python train.py --num_hidden_layers=14 --hidden_size=192 --num_attention_heads=6 --num_key_value_heads=6 --head_dim=32 --intermediate_size=960 --vocab_size=2408 --hidden_act="gelu" --norm="layernorm" --norm_place="pre" --norm_eps=1e-06 --positions="alibi" --qk_norm=false --attn_scale=0.177 --bias="all" --tie_word_embeddings=true --parallel_block=false --init="trunc" --init_std_qkv=0.0431 --init_std_o=0.0536 --init_std_up=0.0617 --init_std_down=0.0617 --optimizer="adam_hyperball" --learning_rate=0.00581 --beta1=0.9 --weight_decay=0.0 --lr_head=0.0068 --max_grad_norm=0.5 --warmup_steps=351 --schedule="wsd" --decay_fraction=1.0 --decay_shape="linear" --final_lr_fraction=0.1 --batch_tokens=32768 --max_seq_len=256 --doc_mask=true --z_loss=1e-05 --train_tokens=125600000 --max_steps=3834 --dataset="wikipedia_en"
MLP neurons of a small language model. Each row is named by its layer, matrix (up: input weights) and neuron, and shows model dimensions 80-143. Each number is 50 + 15 x the weight over its row's rms, rounded and kept within 0 to 99.
After each neuron's rows, "fires on" lists the tokens most often at its 100 highest values on Wikipedia text that the model never trained on. A number after a token or word is its count.

L2.up675:45 71 49 74 56 25 68 52 45 52 35 66 40 54 36 66 41 33 23 40 72 19 31 36 67 58 57 53 44 61 45 58 24 28 68 31 82 60 49 30 72 43 30 59 04 54 86 39 48 42 53 56 46 47 30 69 63 55 56 28 52 48 53 80
fires on: "In" 28, " until" 23, " during" 9, " in" 6

L6.up216:60 38 69 38 42 48 34 27 33 56 23 57 46 39 19 42 54 68 28 26 52 31 46 42 35 64 60 54 36 57 48 37 73 56 75 43 60 61 36 47 28 32 41 49 21 42 24 26 23 49 45 72 37 25 86 45 59 63 44 37 57 62 77 67
fires on: "." 67, " the" 12, "'s" 7

L9.up715:57 43 67 79 42 64 60 41 26 32 00 41 55 47 80 63 53 76 28 33 45 49 31 43 51 46 56 23 35 25 46 67 20 30 62 59 39 35 30 45 28 47 32 67 31 49 34 63 30 56 50 44 64 40 55 42 77 33 63 49 64 53 62 52
fires on: " B" 23, " in" 20, " al" 14, "0" 5, " t" 5, " h" 4

L3.up501:49 50 60 66 47 45 66 50 36 31 50 69 59 99 54 45 64 80 31 55 46 64 48 51 48 58 22 78 23 53 47 57 46 25 45 55 62 37 49 65 30 53 34 80 14 30 39 37 33 51 60 34 73 42 52 54 35 49 33 41 59 50 34 64
fires on: " de" 89

L2.up513:53 34 31 63 25 62 41 51 58 25 49 39 49 27 33 43 69 60 48 54 50 63 43 43 41 69 54 24 15 39 45 63 43 56 29 61 68 62 45 25 67 54 12 60 67 43 46 61 55 37 69 65 43 67 63 57 68 41 58 37 26 58 45 48
fires on: "'s" 15, "em" 12, "ome" 12, "ed" 8, "ing" 7, " |" 7

L6.up491:44 36 53 70 43 41 40 48 26 49 40 83 21 62 41 46 42 54 56 27 82 29 64 49 40 67 49 15 32 63 44 56 54 36 63 56 89 26 40 42 76 64 43 54 56 33 39 81 86 43 54 25 49 35 52 52 50 38 54 48 51 71 41 54
fires on: ".\n\n" 29, " that" 12, "\n\n" 10, ").\n\n" 9, "h" 5, " \"" 4

L10.up957:58 67 38 48 28 71 70 58 66 71 40 50 48 61 57 29 40 41 53 39 67 42 75 59 30 82 60 27 44 44 47 51 38 30 45 54 42 77 31 53 34 63 53 66 47 40 41 59 81 35 44 43 40 41 56 39 60 43 45 47 45 87 58 27
fires on: " L" 50, " H" 15, " |" 13, " Mar" 8

L3.up432:60 57 56 57 20 38 38 59 59 40 41 49 50 59 35 49 75 54 28 73 44 39 82 56 31 59 39 43 69 26 27 64 59 19 51 56 30 34 50 55 55 33 45 68 35 83 58 35 28 50 38 34 66 74 40 42 75 38 49 53 60 61 34 58
fires on: " in" 97

L2.up95:56 41 56 75 55 62 65 56 52 27 44 53 57 38 42 39 50 58 49 57 60 42 53 19 33 65 63 43 82 20 52 63 74 46 66 57 58 51 39 46 30 36 47 39 51 63 74 52 41 55 61 46 54 43 59 79 67 34 32 16 42 72 59 31
fires on: "ell" 42, "ith" 13, "et" 7, "ish" 5, "ill" 4, "ork" 4

L10.up425:64 29 51 45 52 41 62 46 17 34 77 52 64 51 38 31 40 46 23 63 32 45 46 51 60 59 67 25 83 69 50 69 58 33 51 49 45 45 07 57 39 40 16 52 76 59 54 48 34 69 79 49 37 21 37 42 55 22 36 62 36 37 36 61
fires on: " sp" 60, " resp" 9, "sp" 6, "p" 6, " un" 4

L3.up367:44 63 52 58 28 58 58 60 86 46 44 52 73 54 71 40 28 68 65 36 67 47 60 33 53 45 37 54 39 21 57 64 81 42 54 67 53 52 28 56 40 35 58 41 56 50 39 45 64 42 60 27 64 40 23 67 62 32 38 13 37 64 54 52
fires on: "ill" 40, "ind" 13, "all" 12, "ell" 9, " infl" 6, "pl" 4

L10.up837:82 48 36 53 34 68 62 53 39 43 05 50 61 48 58 19 53 62 38 66 18 76 50 49 17 45 58 31 78 40 61 89 38 44 48 53 17 50 44 65 54 56 29 48 31 76 50 50 31 62 36 37 84 54 41 50 51 34 49 42 26 56 52 72
fires on: " in" 49, "e" 5, " off" 4

L11.up305:32 75 37 38 49 71 58 48 39 28 37 47 50 28 59 63 24 59 45 30 66 49 42 66 42 49 62 52 44 58 63 27 40 51 67 47 64 54 46 50 39 51 61 43 47 62 32 69 44 47 65 40 43 37 51 66 39 32 47 56 34 38 46 51
fires on: "i" 19, " v" 15, "m" 9, " adv" 7, "l" 6, " consid" 6

L3.up762:43 47 22 47 75 58 64 40 72 29 45 87 40 49 61 37 49 47 28 28 16 43 73 41 38 28 71 27 55 35 57 55 49 23 74 44 69 57 34 32 56 57 31 63 42 63 63 34 47 52 58 63 49 65 46 39 21 29 46 40 18 24 67 73
fires on: " the" 31, ":" 23, " at" 10, " No" 8, "d" 7, " " 6

L10.up296:32 31 46 56 49 54 49 42 43 38 38 34 50 85 20 52 34 51 79 37 40 43 69 19 44 53 88 60 70 53 72 58 53 27 52 60 51 60 35 50 44 61 39 44 66 31 43 57 40 48 65 57 55 71 62 76 36 74 42 35 35 18 46 54
fires on: " l" 13, " O" 12, "l" 11, " s" 9, " " 9, "-" 7

L10.up53:61 38 66 38 40 49 59 09 68 57 53 63 37 58 59 47 46 48 30 66 32 64 70 32 21 51 62 30 66 55 24 67 27 26 30 45 24 59 40 54 51 58 42 55 22 45 48 60 50 41 67 61 60 48 40 59 41 37 60 37 82 39 59 31
fires on: " h" 41, " H" 30, " N" 8, "N" 6, " with" 4, "h" 4

L6.up109:70 74 64 41 39 46 61 29 48 45 55 56 33 32 51 42 48 58 42 42 27 57 70 18 69 41 86 17 42 62 48 26 42 67 40 47 42 39 31 53 39 54 35 36 46 62 52 42 39 47 48 46 55 33 54 37 70 39 50 35 70 30 57 49
fires on: "C" 26, "S" 18, "N" 9, "," 8, " N" 6, "s" 6

L11.up348:52 24 66 69 40 60 58 33 58 36 43 39 47 49 42 55 50 32 38 66 58 64 49 40 57 59 56 55 86 58 57 66 10 45 46 36 64 41 49 66 70 60 31 18 59 69 60 27 58 53 56 50 44 67 57 49 65 28 30 39 51 56 37 47
fires on: "A" 69, " I" 10, "I" 7, " A" 6

L9.up144:76 25 45 80 29 55 84 44 40 51 44 75 62 65 59 64 33 42 23 25 30 57 41 77 53 47 59 50 48 60 37 77 54 21 48 70 51 41 41 57 39 47 66 34 35 68 71 51 65 89 33 53 47 41 50 61 63 27 46 24 28 46 54 28
fires on: " W" 22, " H" 19, " E" 9, " Bar" 7, " Con" 7

L9.up756:53 39 41 45 41 28 66 36 56 19 27 79 73 58 49 36 51 34 41 40 58 41 46 45 56 51 53 37 64 49 47 90 62 09 60 48 62 55 34 67 57 47 24 30 75 41 46 54 32 41 31 71 36 27 52 39 35 41 57 54 62 63 31 57
fires on: " as" 30, " As" 12, " that" 11, " at" 10, "hen" 8, "ile" 6

L2.up307:61 51 44 28 67 50 53 42 34 44 36 83 59 44 41 51 54 62 42 43 21 69 78 26 60 60 59 47 87 30 72 52 45 40 44 47 29 75 80 51 52 37 48 62 56 45 55 20 67 57 60 34 69 44 49 61 64 17 26 13 38 36 49 68
fires on: "a" 22, "S" 14, "ic" 11, "-s" 10, "er" 8, "as" 7

L4.up608:72 51 41 54 36 37 77 53 76 53 20 63 39 65 57 77 55 42 44 40 38 53 57 60 43 50 36 37 53 57 70 72 40 41 54 39 78 92 37 69 49 32 64 58 59 56 57 61 34 21 56 68 37 42 75 27 63 34 71 43 35 09 73 61
fires on: "a" 30, ":" 12, " |" 7, "e" 6, ")" 5

L6.up884:44 64 49 64 44 35 62 47 28 56 50 60 66 70 51 22 58 76 42 65 48 70 67 29 29 66 65 50 59 57 07 69 36 29 38 53 69 18 38 61 45 60 22 48 38 40 59 34 40 13 73 61 59 26 56 52 43 33 45 51 48 55 35 68
fires on: " de" 38, " F" 37, "F" 7, " en" 5

L10.up326:50 72 32 89 43 62 55 51 32 31 47 54 32 40 35 41 36 42 51 72 42 43 55 32 44 62 85 58 42 26 59 50 28 53 51 36 61 36 35 44 31 44 34 64 53 68 28 50 56 87 71 53 54 41 57 70 46 38 57 50 48 64 59 59
fires on: " " 28, " rec" 20, " acc" 9, " s" 5, " ar" 5, " sl" 5

L4.up531:46 65 43 72 25 48 61 47 70 36 23 43 71 50 10 59 35 24 44 63 43 57 41 60 41 56 53 59 54 60 55 71 59 55 54 62 44 53 31 54 36 53 58 50 56 57 66 43 52 60 64 99 53 89 53 32 60 39 73 43 12 55 43 58
fires on: " the" 21, "ist" 14, "inn" 7, "ummer" 6, "est" 6, "if" 5

L6.up558:62 40 47 77 50 70 46 38 36 29 35 45 33 52 30 68 41 46 38 77 47 52 30 55 35 84 42 49 73 63 48 75 48 41 70 13 58 64 51 28 42 40 42 43 55 66 69 28 77 45 70 67 44 23 69 45 55 27 32 26 55 24 47 50
fires on: " |" 48, ":" 12, "I" 8, ";" 6, " I" 4

L4.up247:51 65 31 54 46 51 45 32 45 32 31 82 55 54 72 36 41 71 35 42 15 49 61 41 14 64 61 38 62 53 30 63 38 34 65 37 34 55 47 63 41 56 61 54 59 41 56 20 58 67 66 24 68 58 71 22 43 33 60 37 52 35 79 66
fires on: " \"" 22, " dis" 16, " De" 12, " cre" 8, "e" 5, " co" 5

L6.up323:45 71 47 70 59 39 82 34 37 22 25 68 58 72 20 44 40 53 56 31 02 34 59 26 62 52 86 61 44 65 45 60 33 45 61 53 63 49 45 57 50 47 50 62 44 54 38 69 35 78 87 45 80 56 58 53 43 42 47 46 51 56 42 43
fires on: "op" 15, "chitect" 15, " rec" 9, " acc" 8, "er" 7, "at" 7

L9.up475:84 45 60 52 25 54 73 08 44 68 25 54 41 48 67 12 67 37 40 58 49 42 40 63 57 29 64 54 55 43 48 75 39 38 52 62 38 21 51 55 52 47 30 54 33 53 43 47 59 61 55 48 86 30 58 40 72 46 57 39 46 41 44 62
fires on: " f" 28, "e" 7, " t" 7, "7" 6, " in" 6

L6.up426:84 54 42 34 45 56 49 43 51 41 54 31 67 43 40 53 72 72 51 44 12 49 38 26 20 77 56 36 38 61 58 44 65 32 39 43 47 27 51 33 62 53 38 45 45 72 53 63 64 51 45 57 71 61 64 59 60 38 47 30 40 34 64 52
fires on: " a" 75, " was" 9, " his" 6, " its" 4

L2.up611:41 33 63 38 37 58 32 77 85 61 32 42 40 61 61 39 47 57 45 19 57 41 61 66 30 37 46 45 76 52 46 56 43 23 60 45 55 57 50 42 58 46 62 39 56 44 35 30 37 36 49 67 57 76 63 49 78 46 45 19 47 39 59 45
fires on: "en" 30, "il" 22, "all" 18, " L" 11, "n" 4

L6.up617:83 15 40 82 16 47 67 33 44 33 36 52 43 73 55 75 38 48 26 53 31 53 25 62 33 38 56 38 67 54 27 50 47 52 68 27 61 58 35 58 66 20 48 51 54 26 32 41 34 54 57 68 77 36 71 57 33 26 58 33 61 46 25 48
fires on: " to" 67, " by" 5, " from" 4, " with" 4, ".\n\n" 4, "." 4

L2.up212:45 70 67 40 65 71 42 38 38 59 60 64 44 75 35 32 30 53 42 43 35 25 78 74 32 47 48 39 42 58 35 54 37 41 66 72 52 43 33 27 53 35 39 50 57 32 41 56 65 50 27 35 65 43 52 74 53 39 20 49 55 40 90 54
fires on: " |" 99

L2.up389:59 69 58 55 50 38 60 41 54 52 76 67 37 20 45 22 46 46 64 35 39 65 60 51 38 50 55 67 29 67 40 46 37 72 78 28 54 41 38 62 73 35 65 27 61 49 61 49 68 58 53 75 84 51 55 38 55 43 31 50 73 49 47 57
fires on: "-" 98

L4.up562:80 32 41 61 27 29 71 28 62 41 51 64 49 41 47 56 22 38 16 54 47 59 59 38 39 57 66 52 50 58 78 55 27 33 42 88 57 45 50 45 40 66 38 06 62 48 63 21 44 41 58 64 34 38 51 31 32 43 71 38 76 40 32 65
fires on: "A" 67, "-A" 20, " as" 7

L2.up499:54 54 57 51 60 52 67 40 61 52 65 64 34 43 56 27 60 45 42 64 29 43 34 66 60 59 58 32 69 70 77 41 54 57 62 40 40 50 27 35 55 41 37 36 47 64 63 51 26 37 32 18 76 61 43 45 55 85 49 38 56 23 74 55
fires on: "ar" 19, "le" 10, " Star" 8, "it" 8, "is" 7, "a" 7

L3.up64:74 56 44 44 62 45 70 15 58 52 61 47 40 31 59 62 61 55 54 49 55 47 53 38 34 56 37 46 47 20 52 47 64 64 52 38 45 61 56 50 43 20 78 44 67 41 49 76 68 11 60 46 68 49 47 53 73 25 46 68 58 53 53 48
fires on: "9" 16, "ed" 14, "3" 13, "4" 10, "5" 8, "." 7

L2.up317:83 58 27 48 63 56 84 64 39 45 63 60 47 71 40 24 16 40 56 60 64 63 35 66 37 63 43 27 54 46 61 56 72 41 57 33 46 26 68 30 77 51 53 79 49 39 32 74 53 19 43 39 52 63 27 64 70 31 48 50 66 49 86 69
fires on: "et" 22, "en" 8, "ard" 7, "port" 6, "y" 5, "us" 5

L4.up858:66 85 48 16 74 61 42 30 57 51 52 68 39 50 31 19 60 22 39 79 39 94 66 31 36 68 46 48 68 25 74 28 49 35 35 46 56 42 47 42 57 65 55 62 66 40 56 57 22 51 50 59 69 78 53 42 46 19 38 44 53 41 63 42
fires on: " c" 22, "g" 18, "ig" 9, "og" 6, "ic" 5, "h" 5

L10.up543:37 65 33 71 40 50 44 55 34 51 45 36 61 30 41 33 25 53 41 61 52 38 40 79 48 46 34 61 61 32 38 27 55 35 26 59 53 30 41 44 55 57 47 58 48 10 47 40 36 50 43 37 38 70 42 48 73 46 65 52 51 33 97 54
fires on: "i" 16, " " 15, "a" 12, "r" 8, "b" 8, "u" 6

L6.up531:41 33 42 47 39 65 49 36 45 75 36 63 53 34 51 53 38 46 36 48 57 10 61 68 35 27 63 72 68 49 44 59 44 41 70 32 87 60 46 77 53 53 48 64 49 49 39 53 58 58 49 80 57 39 69 34 32 61 46 55 25 34 43 37
fires on: "he" 13, "16" 13, " one" 8, "ist" 6, "re" 5, "32" 5

L3.up526:47 43 54 51 66 43 57 60 11 54 23 23 60 41 76 48 53 55 45 59 36 36 41 58 59 70 41 60 54 77 48 45 41 49 50 54 38 51 34 51 49 70 47 39 37 48 54 63 54 45 53 62 70 63 61 88 32 48 71 32 20 13 41 55
fires on: "ia" 24, "ie" 10, "ers" 10, "es" 7, "ors" 5, "als" 5

L9.up859:52 87 46 69 33 65 68 37 47 32 68 38 40 37 32 48 45 50 67 45 57 51 38 36 23 52 59 32 53 38 66 65 60 41 38 22 56 39 51 67 83 36 50 48 41 27 38 22 75 50 56 27 59 64 46 76 65 06 81 50 49 52 34 50
fires on: " |" 43, "-" 43, " R" 4, " " 4

L6.up248:56 53 35 52 53 47 68 35 39 55 39 63 29 49 52 51 66 35 44 42 43 57 56 49 46 70 36 53 55 54 38 77 47 56 61 63 42 35 28 60 47 43 19 57 32 44 35 54 30 66 70 71 53 74 43 69 55 53 75 23 53 25 66 47
fires on: ".\n\n" 63, "." 26

L4.up367:66 64 50 62 48 33 32 54 86 38 51 43 42 60 35 44 67 38 37 61 31 73 55 25 71 55 66 73 50 59 49 42 58 22 95 34 54 52 64 75 24 43 51 34 57 67 56 70 51 59 63 72 77 64 59 65 73 58 33 78 49 47 47 49
fires on: " Mar" 33, "un" 12, "or" 9, "l" 8, " at" 7, "an" 7

L2.up947:55 57 48 62 69 49 50 43 41 36 23 63 35 37 38 75 79 69 48 55 33 36 52 63 54 37 32 40 40 54 52 64 28 65 51 29 57 45 48 49 47 69 34 64 48 64 71 36 36 48 48 41 38 59 67 92 63 77 33 49 61 62 55 57
fires on: " |" 31, "ly" 12, " around" 11, "ately" 10, "th" 7, " January" 7

L4.up17:46 72 22 62 65 55 65 45 63 43 37 97 49 75 54 51 49 55 41 74 48 40 67 16 38 66 51 62 42 31 45 48 54 22 42 45 61 40 37 69 56 47 42 45 52 48 81 44 41 20 62 62 62 44 47 46 61 20 41 58 53 44 49 61
fires on: " c" 15, "N" 9, "ri" 8, "i" 7, "ik" 6, "il" 6

L3.up652:43 52 64 41 47 70 46 43 32 60 58 53 36 43 62 43 39 50 41 49 17 50 53 61 19 66 34 48 55 78 35 48 29 73 51 58 55 74 37 56 49 46 65 70 50 49 73 45 32 45 39 61 64 50 44 35 41 27 42 35 61 38 32 69
fires on: "us" 20, " |\n\n" 16, ".\n\n" 12, "e" 6, "h" 5

L2.up177:64 31 40 44 48 54 62 62 50 30 46 71 48 45 41 60 35 22 14 35 37 52 53 60 43 65 58 38 72 58 78 68 46 37 52 55 43 66 52 42 60 52 50 33 69 46 69 59 46 32 62 47 45 76 70 83 39 31 49 21 70 27 51 70
fires on: " a" 49, " received" 21, "A" 16, "t" 4

L2.up949:58 64 35 55 64 51 88 46 67 48 46 40 74 75 64 40 36 61 41 44 47 49 55 26 24 29 46 39 56 37 58 60 52 44 67 67 50 29 40 65 64 54 41 62 17 75 44 67 52 62 66 54 87 69 43 63 70 57 58 28 17 44 63 43
fires on: " in" 38, "\"" 8, "ength" 7, "enn" 6, " (" 6, "arent" 5

L4.up168:57 31 54 66 45 66 73 42 36 52 37 60 17 73 69 21 48 52 38 32 51 27 57 23 44 42 54 52 60 32 33 50 33 42 44 32 68 46 43 27 60 42 15 39 41 55 36 44 34 29 54 33 56 57 70 61 58 49 57 25 53 59 99 28
fires on: " to" 29, "u" 18, "." 15, " would" 5, "i" 5, "e" 4

L10.up846:51 31 57 82 52 32 63 56 53 53 23 54 35 66 57 41 67 19 38 36 74 47 64 89 55 56 77 40 58 61 44 53 54 41 49 59 54 40 27 77 50 55 29 54 52 40 56 74 76 70 61 48 49 32 44 46 57 58 53 25 53 45 68 67
fires on: ".\n\n" 42, " G" 20, " \"" 12, " Me" 6, "==\n\n" 4

L3.up81:79 35 42 24 43 34 62 55 63 46 52 79 68 48 16 37 44 66 53 39 67 80 69 53 40 70 35 18 65 29 54 63 52 36 66 48 44 19 77 36 40 69 51 58 56 60 34 43 51 74 45 73 38 35 29 53 35 64 40 53 41 46 50 57
fires on: "est" 18, "le" 15, " final" 12, "ason" 10, "ing" 7, "al" 5

L10.up492:53 74 05 50 58 36 46 37 49 50 54 63 70 49 65 38 25 43 59 44 50 47 61 51 39 67 33 55 63 44 55 53 55 42 38 50 56 27 42 60 75 22 47 28 14 52 70 17 65 30 70 74 58 66 70 50 45 43 38 58 66 64 71 57
fires on: " c" 33, " Cons" 11, "ri" 6, " cons" 5

L9.up408:81 53 50 77 42 58 63 54 60 46 38 63 62 68 58 32 63 35 27 47 37 40 70 82 48 61 51 31 36 45 15 23 44 30 11 63 58 57 44 73 54 77 46 83 38 54 54 76 58 45 52 40 66 36 42 35 59 54 29 47 55 55 47 27
fires on: " |" 63, " W" 9, " H" 8, "w" 5, "e" 4

L11.up122:63 34 39 76 35 41 67 59 68 27 53 51 33 62 65 44 39 48 38 35 33 52 50 64 28 50 81 46 45 31 71 51 42 11 23 66 26 42 36 73 57 53 32 36 51 43 62 46 55 55 51 46 59 19 83 73 40 43 27 35 31 64 58 55
fires on: " B" 37, " S" 10, " H" 9, " K" 8, " C" 7, " E" 4

L6.up274:70 72 53 83 47 29 53 28 40 51 30 56 32 28 50 45 52 50 53 19 45 52 47 54 30 54 57 45 69 54 46 54 57 71 67 35 59 74 42 27 59 36 21 60 46 44 29 50 50 53 59 75 45 63 70 47 51 49 43 44 57 57 59 37
fires on: "." 24, ".\n\n" 23, " ph" 16, "im" 10, " im" 7, " Ph" 5

L4.up245:39 53 40 61 39 55 46 49 32 56 37 63 31 37 46 43 46 35 39 58 54 34 68 35 56 52 71 70 70 32 48 75 08 41 54 49 45 29 55 65 48 39 38 28 35 32 75 38 55 52 77 37 86 63 45 57 52 56 31 34 64 58 73 55
fires on: " Re" 16, "u" 15, "im" 15, "i" 14, "er" 10, "-" 7

L11.up197:54 49 59 66 39 23 62 45 48 44 66 75 76 47 39 13 58 38 29 49 55 63 34 45 52 75 62 47 37 61 46 44 45 41 23 53 64 53 24 50 30 71 28 03 54 55 42 63 63 56 80 42 45 55 64 40 40 39 69 20 54 21 46 70
fires on: " a" 39, " S" 37, ":" 6, " as" 5

L2.up355:61 55 56 39 32 46 28 40 42 48 61 57 36 45 62 26 61 76 33 49 65 45 50 27 61 47 36 44 52 53 61 19 72 68 61 43 69 42 38 34 55 55 43 37 57 08 54 47 73 63 43 48 66 68 63 42 48 43 60 51 48 24 64 80
fires on: " " 28, "ly" 20, " one" 15, "er" 9

L10.up775:69 62 59 32 35 61 33 29 28 78 53 74 44 47 56 66 59 43 16 35 31 35 41 64 39 84 54 52 29 63 33 68 53 54 65 45 34 64 31 47 65 00 25 65 52 66 31 44 50 61 65 28 54 36 67 40 64 51 50 45 67 22 81 63
fires on: ".\"" 20, "-" 13, "." 13, "0" 8, "3" 6, "\"." 6

L3.up424:61 30 46 55 46 41 79 50 44 49 45 59 26 45 66 37 74 52 35 35 32 58 36 76 43 57 40 46 42 68 33 55 41 52 54 42 61 65 30 77 65 22 50 63 55 38 74 44 01 28 38 60 49 38 64 42 37 35 59 43 63 49 51 75
fires on: "." 61, ".\n\n" 33, " |" 4

L3.up370:64 51 33 44 40 73 68 57 42 49 44 53 49 55 49 29 72 48 56 71 28 43 45 35 61 53 48 66 42 17 32 58 38 55 53 61 42 52 40 58 43 51 52 70 56 50 71 43 38 64 70 57 77 29 39 52 23 26 45 60 32 41 13 58
fires on: "er" 14, "ad" 11, "6" 9, "|" 9, "her" 7, " con" 7

L3.up180:61 52 35 41 25 40 22 30 24 17 66 73 45 38 58 66 73 54 63 81 41 86 44 28 28 47 64 45 40 46 29 48 52 34 27 47 45 66 58 56 78 52 43 37 55 46 34 23 52 57 45 49 50 47 50 59 70 42 55 46 27 42 17 45
fires on: "-" 39, "ing" 25, "|" 21, " |" 5

L2.up302:64 49 17 38 40 66 21 47 64 60 28 65 27 59 19 38 22 39 49 63 49 69 78 33 49 71 38 63 68 57 68 22 66 56 51 23 58 37 39 54 61 51 52 79 43 56 43 58 59 40 68 60 51 86 64 84 35 39 61 37 26 51 44 42
fires on: "ic" 29, "ial" 14, "al" 10, "ing" 8, "h" 5, "g" 5

L10.up892:71 38 58 49 43 50 55 33 43 46 49 61 39 26 39 34 42 23 45 58 37 59 37 46 48 59 44 52 38 72 39 20 25 49 49 40 68 71 47 37 48 44 58 57 21 52 49 32 76 73 35 78 71 68 33 70 43 21 47 62 71 34 56 44
fires on: " d" 52, "-" 9, " D" 5, "D" 5

L6.up166:44 34 23 61 59 59 55 43 32 47 14 63 47 38 60 55 61 52 37 35 51 53 57 31 43 54 51 43 50 36 34 43 60 42 44 56 43 50 30 28 27 52 40 57 31 52 41 72 72 61 51 48 41 40 40 70 65 53 83 35 32 47 65 46
fires on: ".\n\n" 46, "." 25, "202" 11, "ic" 9

L10.up850:39 58 83 37 52 40 41 23 51 48 63 47 27 43 64 69 41 54 29 21 54 37 66 59 61 64 71 36 50 73 43 25 30 57 46 25 65 18 46 65 41 55 48 44 58 63 36 61 51 64 70 55 52 48 52 51 37 28 42 48 60 38 50 54
fires on: "l" 20, " N" 15, " n" 13, "s" 8, "m" 7

L3.up679:79 56 24 34 32 68 48 57 69 46 37 65 43 58 33 39 45 30 21 64 34 68 59 52 60 55 48 76 60 54 47 33 44 36 69 29 75 13 27 19 49 61 67 49 53 58 43 21 42 67 75 72 59 87 40 11 59 46 66 50 29 46 60 60
fires on: "ummer" 12, "est" 11, "op" 10, "ing" 9, "er" 9, ":" 7

L3.up682:50 66 37 53 55 36 53 38 55 51 33 70 74 69 40 25 29 45 17 63 47 30 65 33 64 43 40 47 71 52 29 64 32 50 85 54 78 60 41 62 36 39 55 50 17 46 70 45 66 49 30 73 43 30 46 41 51 16 60 39 40 34 44 54
fires on: " to" 35, " " 17, " the" 13, " by" 6, " for" 5, " of" 4

L4.up745:37 71 45 42 47 26 41 39 34 69 38 55 32 53 43 47 58 55 25 59 55 46 37 45 57 58 30 81 69 39 52 35 40 35 49 60 41 60 32 17 56 48 38 40 76 28 59 71 53 61 55 58 27 39 66 36 90 57 35 42 52 14 75 58
fires on: " " 83, "a" 14

L9.up327:70 32 43 38 56 63 74 36 41 45 71 38 38 52 53 46 50 37 48 45 61 60 41 57 54 32 41 23 50 83 70 43 74 32 50 44 48 58 44 52 52 65 27 54 61 43 37 41 51 62 59 54 62 34 34 38 30 28 48 59 34 37 51 35
fires on: " dec" 33, "v" 15, "p" 6

L6.up880:59 39 60 70 20 79 50 42 41 49 66 36 65 78 49 44 37 63 50 35 43 68 43 51 33 80 91 59 38 37 64 53 57 48 57 65 46 26 40 42 21 53 40 49 58 37 45 61 56 73 92 54 30 65 57 79 47 36 65 48 50 47 59 44
fires on: "l" 51, "-" 21, " Sl" 4, " S" 4

L9.up200:45 49 54 67 48 61 46 79 61 39 35 56 82 61 41 51 55 71 48 61 41 71 39 70 29 58 63 45 27 57 77 62 59 44 20 45 63 31 27 83 51 27 32 43 40 88 82 50 68 77 55 69 58 55 58 82 40 45 47 47 48 57 56 42
fires on: "cl" 20, " C" 19, " con" 13, " P" 9, "ult" 5, " s" 4

L2.up318:57 44 52 46 54 55 58 61 54 34 43 80 42 28 55 26 42 28 54 41 29 49 53 28 09 65 70 34 72 37 67 62 19 44 29 55 18 79 45 79 51 26 24 50 56 69 78 31 54 60 39 54 39 53 49 54 61 44 48 58 44 30 35 61
fires on: "ic" 20, "s" 12, "S" 12, "av" 10, "-s" 8

L6.up203:64 17 40 79 34 50 38 47 52 02 48 51 78 55 61 37 44 34 25 34 20 51 73 39 49 56 41 66 53 72 28 34 47 61 76 57 80 35 26 64 57 29 60 56 44 74 58 46 48 60 42 66 58 56 71 48 37 32 64 34 40 40 64 44
fires on: " " 34, "e" 12, "at" 11, " from" 7, "ac" 6, " to" 6

L6.up841:71 63 59 73 37 43 58 39 11 23 36 39 53 70 43 57 63 49 26 57 59 48 50 19 45 62 68 40 40 60 27 49 46 58 29 65 59 47 45 52 37 51 21 74 37 22 35 70 42 44 74 36 60 56 30 72 73 52 45 46 55 39 89 67
fires on: " de" 24, "o" 16, "ro" 15, "-" 6, "a" 5, " " 4

L6.up192:69 67 35 71 42 47 54 44 48 58 61 84 78 49 40 11 68 51 37 53 32 40 53 58 43 59 73 27 40 61 44 46 38 53 47 22 82 51 50 69 63 45 68 40 39 47 50 68 64 33 51 83 44 58 36 22 35 43 46 39 27 64 44 27
fires on: " |" 50, " St" 29, " st" 9, "e" 4, " N" 4, "°N" 4

L4.up187:62 39 20 44 66 75 51 32 56 59 31 93 47 20 43 38 38 47 31 29 26 25 42 26 58 67 48 45 63 40 72 47 38 40 79 66 70 54 47 46 60 38 45 53 54 28 41 36 63 57 39 61 29 41 56 39 42 32 45 43 45 16 27 57
fires on: " " 48, "ys" 9, "d" 6, "x" 5, "5" 5, "9" 4

L6.up336:59 59 38 44 58 67 53 49 56 47 47 31 61 42 49 50 43 35 34 26 00 53 51 58 44 72 55 43 63 77 64 66 43 54 53 66 53 62 39 96 55 69 25 48 56 44 48 51 53 61 76 76 66 66 63 50 31 52 69 45 15 52 45 60
fires on: "ts" 16, "ors" 16, "s" 13, "ers" 8, "os" 6